config = dict(
    n_head=8,
    optimizer='adamw',
    weight_decay=0.052,
    grad_clip=1.0,
    schedule='wsd',
    decay_fraction=0.835,
)
MLP neurons of a small language model. Each row is named by its layer, matrix (up: input weights) and neuron, and shows model dimensions 128-255. Each number is 500 + 50 x the weight over its row's rms, rounded and kept within 0 to 999. Numbers have three digits each.
A block is one neuron, or neurons of one layer that tend to fire together. After each block is what it responds to, as a language model described it from the Wikipedia text at the highest values.

L5.up514:553465489472467433466584511371531485458437432474509497486510424477580517498522491527424525545482551598523562458605529498535443544476442589534495563411514464455504515531510607530452508513467478500499572504541505576388455477439414426396443470538534419370547568492540490486462508493454427475562519442433453497499442522486421531516573520478430518518436467495465578456476555484500448564551
Description: First word piece or first word of a multi-token proper name such as a place, person or title, e.g. Wil(kinson), Phoen(ix), Santa (Anna), plus CJK byte fragments.

L6.up24:485480502597489471515598581560505410431428468492422532460512448480490484433410513455490473456469430555478591540482510497457431486537583455492529440436545516432489627573509579380515543426539445542456531525490551501581474510506454415506466585403520461527518491452492381481567482545463490509466579463516469450511504564435496516534585611482519394531426513515530515468468585491419477428488
L6.up101:473448564573509502416480508523522474517601578476511548505467455443505475487502602444422454522504515527650459571561453496502475584488574516517552514496489402377448521512499507456467574446534433490477497426521480581523546520480441534478488502440545493454534514541487448451497561520493507399447373561486418507518504473450444496613508577483471424526558462581553517498503524452452459439426
L6.up424:602558568451512459492542451502594430537468534506497473445509391426456532481493557436512471435438460423539590459423486523492485472502522411515559470493500427538470501530545501527493611493497457439406542437572646562392455490453547444508496536435482420487521510584516563485561627561504432612539429572492482582503538537463515512595462488459457516421504396475564503406511535453581554430480
L6.up993:555457486504505432520582497499541457497429440500439568439543404466464581437558548480474531444466487376502482456576495528603486609515539430506557496496531457443481571538606527407506517485514465463492453426537477532546443506496433441461498465451553441425404522531487356390470502497431505563503477481488420470429423546547419573638574527459499487595482507518541595437482537522529490461468
Description: Main verbs directly after a named subject, often critics or organizations reporting views, such as called, noted, described, commended, announced, said; also word-ending fragments.

L3.up74:439542459572412485491472457554448490499510465515463507454468339510512490545531675507483511454478451462497493511482531524489489548514522589522562491561464491447518572540524523425492572443518489482511564546539428581561492516456472409445505583503538408546476483547445470478538474519478517580435440409489481411493518581436406499456504643495492474395398522557506523455451521429504498381577
L3.up235:436519490463483500512471467459569503553486559505453477458562483514483546506462484536501420422504514613502546484384446552529493434552531507566441564503510501555411504481510496528560449485471510550575516556561536465471568536515561515541464564495486458445568521464500501511490591502403573499592623471522506461541447442449480518512505463476443457513491478598478561524513506442649559474541
L3.up256:496469475588474517552468501564495484455520476517406461499547481523474421435501581492496466516463484464471503614507582546431391519446457520530464456514506537419473518470628535379522635417483515557484519537565481435521550551469503547468525529484480432559545532504544554488505509452454526673578486598541487439490574528577489531565501580582463521412505557455594539567452506438515522376510
L3.up344:561480497445468391533560596492485485485477448583526512456544399506461502488499527493482541519471454431528486435489593526518448519505464419534535554518473451505486543527566522401437549483516467437484541461480531521537449480505423443505553525493622343584515507452494463418579554480428530584529436521455454427541545524525457489584562493529483514475528477521565572483454497535568479498560
L3.up366:471445521469507476511528538459545470443463562482490493483535494497560416495514509572489535447492552563545471501510481545519455526429514505466611498433507362478461494525522484428393474514548466462455505517399639465503461468461532424485445540525498530477512524518514421420523532525434470573482537506421519463482408490522407508499554537414464455514503518606517504471578527374574430488557
L3.up421:447522489442417456541510408477506582561523538520494477385577509554570512529455504536476480433458494435496470466517534519500418402493505552539554463523455490521451587559607523487543577462484472462437423442557458532521494495500546439520501515494391440536484533584527446446562537602379550505428446416484528448550566624474526496485484514531581514535502527517532542489420515501565533418502
L3.up440:487537582491455516401503363484543504543528473523455519452554466476491590497523465429445476420477491474456471514498571478469524443461516432584554467502464531437440443530504522468529615516466524436518485528501483503489462513457511468484515570411477396410470512502526518545598595490405618453573546537523562421536497519524532450491549550561421507476498531662506543509463497527612443378605
L3.up537:497433514431508481544474568518512509510528553467392408484564403535528560427443516497431512441562451536514415497467558502470485549505498472532489549529552571442518553524585519576533515498487492574492593484522486600471486483528559394526519477585549444515483432463583576561562547530465517495445537479481495497547614491386528481456539475563471519355528473523489501472476528440532460508508
L3.up619:460539520470531489567446526496507470580468478548527507566509505538483503464519454459491435539461583520457472550434643526509452508412498550536364448505496515557477521507501499512525674510477502560383494521491494420510390546474487498513491603527579480524562546490518460462521467565505564527582549400477558494534478508511498453466537514487425478441458499490567486488500520360454461443491
L3.up635:515498469483447475495562478424596540432425490594526567568534471521481502515569565465573511342488490399409416514483528497503491552531483473551412459539481513553456401609549462429517532531465499432491508525520503511532461487514484513552521561604504461454503451514468516548559555510517444566470514407522538459515466492434465474541492514538555489448582574585464550565522511467528520413515
L3.up646:495521507454454440493573464453592504516522490464530426552555478534451478497510504461473476463512510446491425540410493506524405476505499463530480522544442529432454514564549511498557567463508497491455595488518514462515455503480448518460565569537480299443656538434471535444503541427443510519513498487491481499545501482563473527516504461501399519513588525525512435524468516512572528451501
L3.up697:444540461452556489526468498453622470519604458542555410425514490464488477489457489417483514418469601510434465507417512514464428434430508484542584502516493499545468534483516551513549546496493473491426501509525486498479501472514514468499498590611475455433490557463527540497512625480394544537538448452505560457619558496577533483531517516529453513435493432670544519498533500467557496429477
L3.up712:455563533427464437507510456523498570561432511543499492446565455506490560525414506432462523452501533570514387467453453515575491526520555519531479496519523464519493602488512550409511508511442482543515452461619492482475460531467455417455532452488550404486572563565612501558484490563349564440480519524505507383517480557464533519474544578480545507505489579505477557395395528494559448411628
L3.up723:530408527503467462514517538535544516579488514621442452441554470511590409370537494498448459507477559456480470577490487511478506378459490416544571475533548565498497427466450493531540551466526515457471426377523472542429442555462499421461490492450484443477463544528493547541552546486454517580486540530468596477456638562526446467551591508520537571475559615572456524463504509482486442395488
L3.up781:435505504508445506556519583422414541552520510441509478443600440539456529497482441507484486526493504600528383490492545537471485524462574587518507506467493526404416564464505554515523617524496503561407510476521417619502460539449491419383487518508510442530510522490539562529518468576424531392551468457477512517456480517555508480464606532512451445470449554495528531481581511502460476452511
L3.up962:379503592500490459525553467546443559501526438448414426563557403502474491483525511454484552428505587516476506494514551524540534457524547540518420500494502531442475503611498564437554534481514519470469512436547520460383434446515452508460476477572483364495576532487592374424465559462446617493511486523512505441554403522456483504466467576484421501501542520552527520491418526517544500467541
Description: Markdown table divider rows like |---|---| after header rows, plus mid-sentence auxiliaries and verbs such as did, would, could, announced.

L6.up84:587412494538408414502515505438523541434557473557429458466408461493547527506525447548562599462510466525459446485532493509524470562437526532511483512514493425461457433557547546513501534433505481502482506502409523379431575521445516489373488441455495470513497510462503487517567569464472494441467427603513541498578489616496418489539526561430464437393465552565483533448501581486493428451573
L6.up660:545467544476468504506528418491435551464492469591536481480436431494580535500500378582457622453466559442493462491520473491506440514446460538499531497517538452627506538509492589530486493525512524495405668570452540423573541471463574421517487529468484446504551428523537522483547497445560566500471517544495602465549445568521538542473497450597526525562518561508597552449527500511520463490561
L6.up967:457462471532473474443481496402543560479512483523521495477537392489566452460480514525504617429492550471506553538494501528413523496511546589531573578541526490482484541539539577483500568504546463477491472528535497446368456450440591408457568519526510479466550534631544466576531558437489541529413429533497463543442459498456436456486520589411539525467429570548451564390532548428517436494518
L6.up976:571506488550510457453491479479484525500531564619484487431451470414574471522503490517554513452493587544432505474566492480447537582591461509535469509532424521521522441549558500551470476504459470545412562499502563509446459418416494491433453464507469504479454416538555470538615521501475489550447477497481593546556502541486495525489470499493516461433533564502494565471501561476522432501551
Description: The opening piece of a common word whose ending follows, often after the or a, as in heav(en), power(ful), enthusi(astic), responsib(ility).

L3.up147:516552474555463466489511457557496424516378479437490545514500444535443461480541438530465603509536498458580500493353465487549487407441540507512485563519529459541465537490531584482465573486535513514513498417563449507467609527508391498545521482476451453524466354499575399432486485550442512492545528527486352498525536517591517451615485456473484505502562581466490482584457519375471484493569
L3.up206:559493560481508433559452467534500449489508498498455518492498427507510464428408472473492581579496495536524493453565577509514504521528439468538470560455480406499530558404493568504528506462446450518539530419583515542403468558492534460354417357491496472514447550461487547493533543469487565539549481550502439494599550520558491474544394491509345508544444377455450543534499511588564432479600
L3.up312:452440524514578466521521539483536511513497502451489452496546491465501531394513605477507436410473508546560531541493479521537470519497529509539542532558471412409489531515497525455446479460488390519547453402547493458514596519502502387511506554428452478469518554483561503469500466467483428595457484601468443478533443536516489502521483480497490531510578535520451637523520516558522534436543
L3.up400:570522478512469475498508511526558414438419542484582491549499451457504499490568459568473484445485446378519544490470512509564487479440464454539574529510543472617502579550530600484505463458428455468501494473558541471505518420498447359461569474453464471517437497595500472444538547502504505595353479492497350475456532506548429528510503551483429555444452516484575571502482542427506495522539
L3.up535:567509555434402420438458454517570401486565470632467474418501385440523421473561531507429551376509484522577417520424518514567507490525470452558546498518577492525480485480503423493484576436551398513539518415507544552591519509516415452452478446488462435497481472536556460572522475451376621649529522562479567477553516501415526487515481555486479485480562481547596594513485550467523515462511
L3.up547:527501453486494479537513527381509399425549471453598503446536390603527445444552577533490473516480456498479544473491436534529433463542473441548569496511528443533513582553547512409483536490503446481492513522578474522552539497489504449450486487500455438479397455499510523435641532509469599513565496444479484483531471491604531490531544563476502499526552479447611468556498545523629523451514
L3.up709:517470493467540495581476485420529489544494488515523465494418375467471477455578418527516417556516464540500392505550564485449427575485461451536501492535482461549476557430528450565457554471471440486508543520464520459538569558511481485461526558454532424490508514562520499483497531471505492593412422541481489463515557460612443489523588507465427437424485486569495568415519533460586560526442
L3.up747:545459533561395363521582482509526548465543562615544494487518465487522469506489541542472433535443491535492561543453574517503465400473401454523514520498485438516527446607571530442450593495444474459513541461565483458424491485439542450467493514420533370509453529478523549533528545512455631551503564587496582460479602539467497488480502538568473504444546559548544571497499474468528481380498
L3.up810:575514446486549472504528459468512486432496463502532471550512547456471447554462512509512512445478445446531503580443563534531483483487538583548609533534524467487535508555525490462543547505564469479576557560531560374537474510488471506576557515506501402434560493533431320541476567461452494526565444469507517510528471511486309522497501551456472468584540386564498604540473482539615553488504
L3.up868:554521536507495426453499462469564538458428539469470497519455378483459444434547510544444597448508500519576571532479497500443501484472527430502550512520493521535481564480559530390508483506493514457488475426473532436510510392467481489464514578507526498482549508480524412423543553530492536567503559506530418408472522514460406513584464580453557503392439533456490549493480555463452442450540
L3.up886:523510433541516419511435453440591545398486422429557475517528412542525456467570495533546468521497442450488505578536484522402416553461453472554548458542475520561539537474526501481530515492453508537457605582499525512544541638443556473548509533407558373523483525477516421460552568465459463602560483500487468472545483513502396523495454532482499493491515451570581534560509521436526529498593
L3.up888:566493559533533364510486481456553505448552580560533475578492464468521418489495468498465587535454515586491507475507505479503450476519463465522535471580526462502500366529429534487481562492506409499512434484485536484520586452478575493507557497452468428554588502438499508499498488480412596569539591553458535531511450542533471496469495478545361505585544401502463510564458540536494557443504
L3.up896:511557491484449367568500482503612543441532424467559439568593482522501436490535567475539539417486517509535499555507465505475475422441618456557577529548481431376448530484436552389536569509515519458509511437540492501455539438482512485530516562586513437472515543451507484506495595442437429473551468536495455509512572531543408530575487479472532519502516558581526520513442499476487455409588
L3.up931:556513478490547458518486525583441441450448485473441519495542486398474543436485495509460539460466463460565553508512544533471463546489489417491579540512501561499441529575654500463497522498521494442500579524464590511540513540497411434487490506510506396411442446507528469491622520475441539605468487454528484497491542571435502539502566500537412470499468505494546616433509490592561489412514
L3.up965:498502477500463475518516503528516482393545555388577448490590417613449514426507449547481498573535473493455574510627495515451456453524463478508514497503511477417525473463504521500549547496495568481530490492529514466554538492496465480478552583418447488515479477539508473478410455494505485507534564475508363521512609541591392512512441588536458464494541481437514473545469550496583621485447
L3.up968:620539561437542472490503491480569428492431462606472516400499550458475530487485568484489495453457475477496551537463575482542472516538491430530433457468455448608498553550563454411468493472462462532480557454571479538560470541503423499460372455452527467437436555556543446386477486504507496546542543517540467450469500587538492512555534516413460468486595526456521607586489553469481428432546
Description: The main finite verb or participle that comes right after a sentence's subject, especially verbs of speech or reporting in biographies and plot summaries, such as argued, admitted, tells, ranked, released.

L5.up223:576528484475505466533510503539543389459482529466455503516521375402503411480492504506494547485483541514438600488440538534557386476500362455552369525456481419587541559465467441492538567421537392489537561468551495515508582472490459453465470456505518524435449527480538530532523515468414550599529524461500520498538538500531466468487497492445429525467449483529519564529480509461564521397567
Description: Past participles and header words opening a table cell, infobox line or clause, followed by by/in/as: "Preceded by", "born", "written by"; also markdown table separator rows.

L6.up203:501374460537526479494482648442595555400474507534530411518558473569531483521447554447449545417543533532494485550488468551443518565569532451528485528568504535512521565461493561422536596432490476436419501490525521468533470523498487452373506560497546473467507528498531517572468540435493391486469501532487519500517508494505420480451610531609553524408570539593459510368500526343440413375431
L6.up384:507471465439515517467498522566584538426581443522485413492601488530532470455361513438505571481481517403500504580466519514453471495518497547610537518537574437407558513502467532425553540435501503460519403476454533455576428572458449488557500546504489395484522524489446452491562596491438401512425501574420516506489497524509519530552465539526515571456496559545400578456427517466418530420571
L6.up640:586487558520507436448461460457589597492528519506515398487590482498429483549424512480450547440513478471532464613477520546495465451513577453526463525553478525496426418526540466473521534494513502516490563436456510458543392466527623524536551523567536470514485513527535467497562530526450481413430502500498507496513513493507495503526438473508472532455580530546544455426456545471559529405458
L6.up782:451554438534533462547629637497541505446556482483419438464633490505481448447427469520471492510458485529525488440577552502514453484516527468505538524544490457397555601521461573380498540527506468527455478539535503555473555466513473467487553462498551416494554544491525457556525509456482456466525512484462476460489574507465401532398520510505516505476438485458414563427491549464549471412531
Description: Verbs and auxiliaries awaiting a complement (will, did not, declined by, failed to), plus markdown table separator rows and infobox "Website" fields.

L5.up184:483469533575493540491523623432516424482595480462442486484562464502471558472523517507482441498495522507510559583496509496480420421493549402526498486422499564521512526560492515487502550558492489483430583488495477569479483459451499488485535514519517407567581551501584537545554509578452582474448442507480533423521575516525515484501450508526456448398499482491551491464435544553519561437545
Description: Function words right after a sentence's opening subject or word, often after headings: did/could/would (did not), to/from/into, also table separator rows.

L3.up72:457441441514570580442494550493604445454336468483522521499466443471510508523526467496510477513448512590397588503492526534486479510556413509509554565483478546502530493566451429434435479484546537543509637556502586499399465539483425469500461503488597486457588539504529594516528532532503531520564655470446561499583421510502481533524445407501504459410520430549409456537520549471526478490567
L3.up119:578449527578373494485463504548480578490477468587425466503511505482616465576423537474492513546516498501515436458537507529447454493492449535435399456411498496503469564459529507528389559496461503475515530533547528509470506563535428556458433407524516511531440404512510389601457414562526551476522511571520501497510498566457449530373520562523481413549460538460583474432486565443453487583469
L3.up129:601429370495507442513553520444568531449432422442479428403478514472618489502471488574535539482473532547437550557576612510515409517527548472508498522462467467481526502592518563521464479504541479509492655529460583522430517461458508425434421538592501474509537506456516533479581513423499454460402493496481548509532526563409467523417473485416486513392474522546510470542497566497489484516559
L3.up212:477468434479454479512486590475547533419530594515458456488534501512559524433518532550515523439444665589507447538509517561557469516453565466523413471512501488446442498527537433435503471559527447470423491476463586465494529375437528483508467535521447516480533458498574431486507456541498467511448536598380468528559473515432468519467600471493521448486566572563538542457632548450501437489488
L3.up267:537456507532519544475542471488499511486401430632458504496427490459452466539420437493528589469491556500483465549571544526517516496532505491491493491352458477412451526511455536485504514443506494454570618560518584570498496547456454439443370474622504501491412522462546465510561542451462487526503440498474519476540415579448503494495433496435531455470452515567510552549495565469495421466474
L3.up347:457487447481445529447569441517521493542426487488514466517496426424466526420434517466527513436496568448520479604441550541500442557451486452532483585463460501573538455504493657469423551437450507484586488454515555502487501567453441559495575516493522483386592542416612501464540580480484519559447404596473580406583495481494509531516489533519546476412489485595553540499436500458455527419595
L3.up497:567403522501465539433549484545453574510438491502497475478489479431540517534440459478550604511507514525506531491541459553488483465492522554457470555472472467476419495527526552459451438481497516452518521506533584428476440489486607467542497431398527587444527473520494431541485466504504472470425482549500526518517438663406536534453447441429450473560444561526535522453497604540511498458493
L3.up520:464415596571443459464571418516472475536475540569428535437442391499541503397412536583410420557537462442459500499484605597477529541485484495463583584387567546479475525491504505492431546473516537456527564531543531463545461525492458446448487471445557465472544479562501581483553512606406534540465597504470548383666460592507529486527499522490502461365456549494572532437496555569497422522506
L3.up577:577440495536458494449521462488480493488459551519461498465432498421538519496461497585528566440510556487515536519469483570584456499594479503512467533454460496566500536611555524592410461473538492505382598503549539556528444532491417533486414425445529489393549468501405503472499462498479580457532542465484553471526481509438516435411540478467374466480529511543533407524508527433440397522482
L3.up641:464455571531446452540433462490444549472512509542514434455426434448531515397503472596406500512524529532532495542565514508549401516531473482503596571522519518568467493563496522539402553479511477482530564458436492464437490463506467466456492435521527428537484442590469498473477504482454561519448517579417511360649452588542460433545473483421441522542468464550531500399522549515476482533568
L3.up647:515540497550496410517532535474527595513528476552567523548452434481484380484426511415500508505481500533510509516456499526525517412565529509509429518523512431439457471480472495471458504499503453471528596489420612506475528445444451496399466501524492497466476437539503464493623478469492548412441513479476553470522472607527487456460438601505470430514485506462530559456502548532485453474563
L3.up690:546500400541588604493498508545496501493407479493486522592503497459564572483448539566516559469456467461432490465557484494498475483554447524533411511555448475440461524540523524420511422465464470517420561544458574511479389410457614455506497570472475523492502472521613464576628457603556507579441439450490610493482479641443523494438452443497471481521396487533460528540509574513553539447577
L3.up692:588482495523438500473546481511545463450407440538503471475537526510535544528442485480498548518476515534517467499498588565458489458501536496485460602412488539450369564531464542404470502516448519461417469507528602462484449480527537472375483416580491515370512479445500423567514504484508454423541456496502403489484475520499399551556569456425449519547512507489532599530545525456539418451527
L3.up713:427470426512580556559553477439627617589552481519511518526500480512534474467461523539421470464402538572461546556573484539513481511530527435481474481498573529385516464469512500596468466576493507486528524552489548511573549400371510490524460553503441464508441552456491579540548520564460479551544503502545553492489477461464555520496477577511432461528534454434417524489432551477542487574520
L3.up724:525357431505505463492513501441569559399408583514506481528473539568570496536433474521485529494503502585472531501491436507515446534493401472502452639469443463488543499534523471482433488501479528479530470536483524477406485574484495450542498497581554478480487372568442534480561511535486456592523679488485496442636492485466494467424469463542422516418491631516453457442515540441488525489520
L3.up960:509497457576459520516530525584456405475534535527465521502524510499486463554520540540496548502502463430600574604541495522479487450547454465497434466412371525436435520591507567455484557454522471442419591562555583429539515505460520550518498504494512503516465460544455530545530470477521536455548545487477577493539540547402481507432496512531562484530477563540431470520509520498499477442428
Description: Incomplete pieces of multi-token words, chiefly partial bytes of Japanese/Chinese characters (鈴木 in Suzuki lists) and opening pieces of foreign names like Nag, Karnat, Tat.

L5.up151:564486477471620539469474489463494478541515562510524452505482467538629496519483428534464477513482512457444490534500516540520525527523549575547474432466480476571527384495480510540484467569511436483482398476428468482415472450427473501422457494437506471539568516464416483505544542475489476501499498470453495560551456555558461525560539534514420459520567417493410547531499582368498448551581
Description: Label or field-name tokens in Wikipedia tables, infoboxes and stat lists, such as Bronze medal, population density, Apps, or km in per-km² units.

L6.up367:538451442469430434544528575541560446497533515524503545481483458519485481486545572479514451472416581477540467578476496457463484505415513502534653563514498478559523445451555482489515528556533484520504469496510628496495509580361446485504497486518561424542488533507402553510587629524442448486512477450406509470565512495558494541548503497513586546447484521430547559387483511434456500483500
L6.up490:411425456480471561493443501526527459494522583602473507543460536536657521451469455500406536442426633556493548600458563495452503494452460489548531402465508488452509421423451563562541470442619462439509479521532523423348461474495597482515461511511469482528619505475544534596439497476485517507511602485461508579528476514512482484379525466573496512543627503591384481529543539407495542504507
L6.up652:475528569464461426470477544496504446473571544498528375457556350492572501477472624533405507440518477517511503527429466550545453427551466488508513496510520531488422439483369437566435508448508463499412552476600522510435522401489497510394546540549405519479513429578528525434529419532456548507499560595421518474534525512527400484476478513352534517529586554490528468546532544464564465517496
L6.up766:503492464495473483517585570420569532480610577480512451405494416527595443441508498532469482440495518436469520658466466564437413429563565439540533541455406479578557394481438527505531466540602476537482516493521522555498509492470513505496489544480428412542533533543480580492640528440396482459516471452493512510498569500433507485492470558459408472450474449522572528539486535530483521479537
Description: Last token of a row or field label in Wikipedia tables and infoboxes, just before its values, e.g. Silver medal, Kuwait, (JPN), Eponym.

L3.up22:573486534412524516494540487430556474467541558502509532467422502409447440500568463464466632378490533486510486536473519529477465541533433566544549485564513579558485443446523539516499487540547486566471532466472539417529617492506513457493539541459532449573591492492454480579522486578461538467454429522511602492541404501444469464519571581470489448445523444583436569493480495464544519557581
L3.up70:478459460504536511557478539517395563509522537487549467556515466578574407520474475517478557559502452610463455531501534559485496562584473614490551535500460490475492533482478551511387496480529516517416465536616556475528557541505546453526514492383513443537497433530478529481490487525469463509534519484443497514526490512542564498482526470529393515483597490488505506590504537463545507531538
L3.up79:412491451497553488514541513476533458478505512519674532467479479520514335495554451513520486561501512573508499499503550511498499523518467503570602509517550512504482494393556576507484557475513495557449495430463512500477593487519523462487426460521504416511360509498374512485473547517413585509553434487468503468484555492589418494630506511584506487503471500520640559543568473414568546468623
L3.up94:459495524425450432494619564449550392474478526527563491449613508465509385520483512468511476401431444594511563445516527555449558451485470608525496528510575467440475577584527509506487517521494383585404426388526415504516549565426474494443481484518538543466492527554513418630546536451461486522519467556430484590534519468463539527503473526545492497532583456560477489494612505430556490521505
L3.up162:497493496485520432557479573515496555480497489548459427441533407411591483479456529576494565408538563512434550500461559583553427398497467519544553447531489506537482459459411517539452574425568443525487567403543521436417587514544537448560469487558486440528528450548572501466488410515422580458509479525463457499606451509580376443540475477480468529615561481630515494494537521423431445492555
L3.up261:600515522471492434530567549492509463476522466461510464495512461399565430548486547483473582392513479532460532505495539554476469435492513444504461566473554561488457518440529408455484506495569514551354509463376532509450485517529413440522445529597475481468512490583500539531510589560515452553591473475438499480511542484538482517552459527562512479385505420495540534495578509522366494490543
L3.up272:527538512380523495600533553467565607483573473549476510447509472543470492440553411470500514481464500512460473578477558486497447557489494550524607425491531520469449463466475573481486570549495451454484521497495497501563633474466473440482517572470516437473523549572477601522489539528479532497427484559453499536473456561564505474603449461462402385518457483464522560465486522474528603515600
L3.up453:585482475378490499542512551463484471473504484551577500395520470516535348447554500483492510448483444609458525563469594531524499557563416487550483540542581547538479517431456465464523477542486493479506561482483542494536604529512431461449502549524537440542584492539453568508523450392439496512539574523477482490493449531521482458562558424474383450480606525531511506528502532486433504546506
L3.up554:439450479473565441590551554524479549445500411526528537573475447528506448478490523512584461537471413512501517612597512504545411536593594373506463518497607583507444419456507441487531470510510526467542532498378577505535465433486540500563450547518467455566548510551553558484478453501426490574514587575489555428576506518499522475474473494489421483483514494509427447480479497501461565448553
L3.up618:508449485455404401548528587488493512390561547453584491428494476643521344612559502530487498517494481467594470551497463539438477519547553456506573545481485473504462478469565485487476559533535486511508559553438508558585538440496503507550483555405490441514417508609438531503546501515445448434494470510450445509422610544434458456584465483481510461442476537532478455437459516430453557526501
L3.up639:547444519366466486539536584549421480470462460535497485401523403439530479525580514578483544498435524518562488521457518495546414469558584418544531547495506470521510469557450451555532550471504516471412617480543534414524511464500412449476432538494515406509434443615473475572527503530526474607523520547462494543513462554521495503479508468557493535521620566542491480486555485506485465496494
L3.up680:544562491526435543420462470538569445494433452593582508431440376452513473392478594538457510584455573535457556530482601515556383572553400471502583548423518482448508563464521395461474533475557472523484569527507496503568540503515447446409460503495491481496472457430477496476515502523489481557523522507496567373527458509519434514551544507466562507477602569471538540585498540387536466523525
L3.up786:559527509542420435522496427438393522458527589549531428424459568520518374460482454612494540476564520545542489642525484592553457541504494536555526488452531466552471498494506551598478452454539400507545455390511495529457544522501517466424494481606502515504523430617427548403465469422477476362520590499444515500528521502563409444512582451376468442468545505484469514509580573461464539527547
L3.up918:463484424367568449580533546435492541447610554540477434450494467545543502511466479536414424506517440519550482526576466569498418560531587571544531534414490496455476508515483466494468497512494526451467561516489584516579571481504496425466507497506510435486563420572519543469486605563460488513496379503462496479436557500441515405492498477511442389380517436535488562502490517526635509545523
L3.up939:578481617519477451511523496508550527502530484471571459447588504573472462520485572456469571463481505436466442525440532518500429443506498519526492564493479572396416528491517503446507540479541532459436604494513591383516452515499496513502554567556543334435563562505494536475523541484456511476499569445525425508543480470542465506523584537407400477487570440513560448489470490501499520481460
L3.up949:517410482421483594471525562580482532486484524532470516412486531479547501449508425486522534452457508562504514538484640525466497523504508509521450494546596545549493490480443488552507511514505422548435534482583524518467519458499479495447430500476455493466630488479480596518436457501496476494440523474431547585519526490516435503478543516525499392547617446517397503569551546392497506492439
Description: Last word of a multiword label in Wikipedia tables and infoboxes, e.g. medal in Gold medal, School in a high school name, and bare cell separators.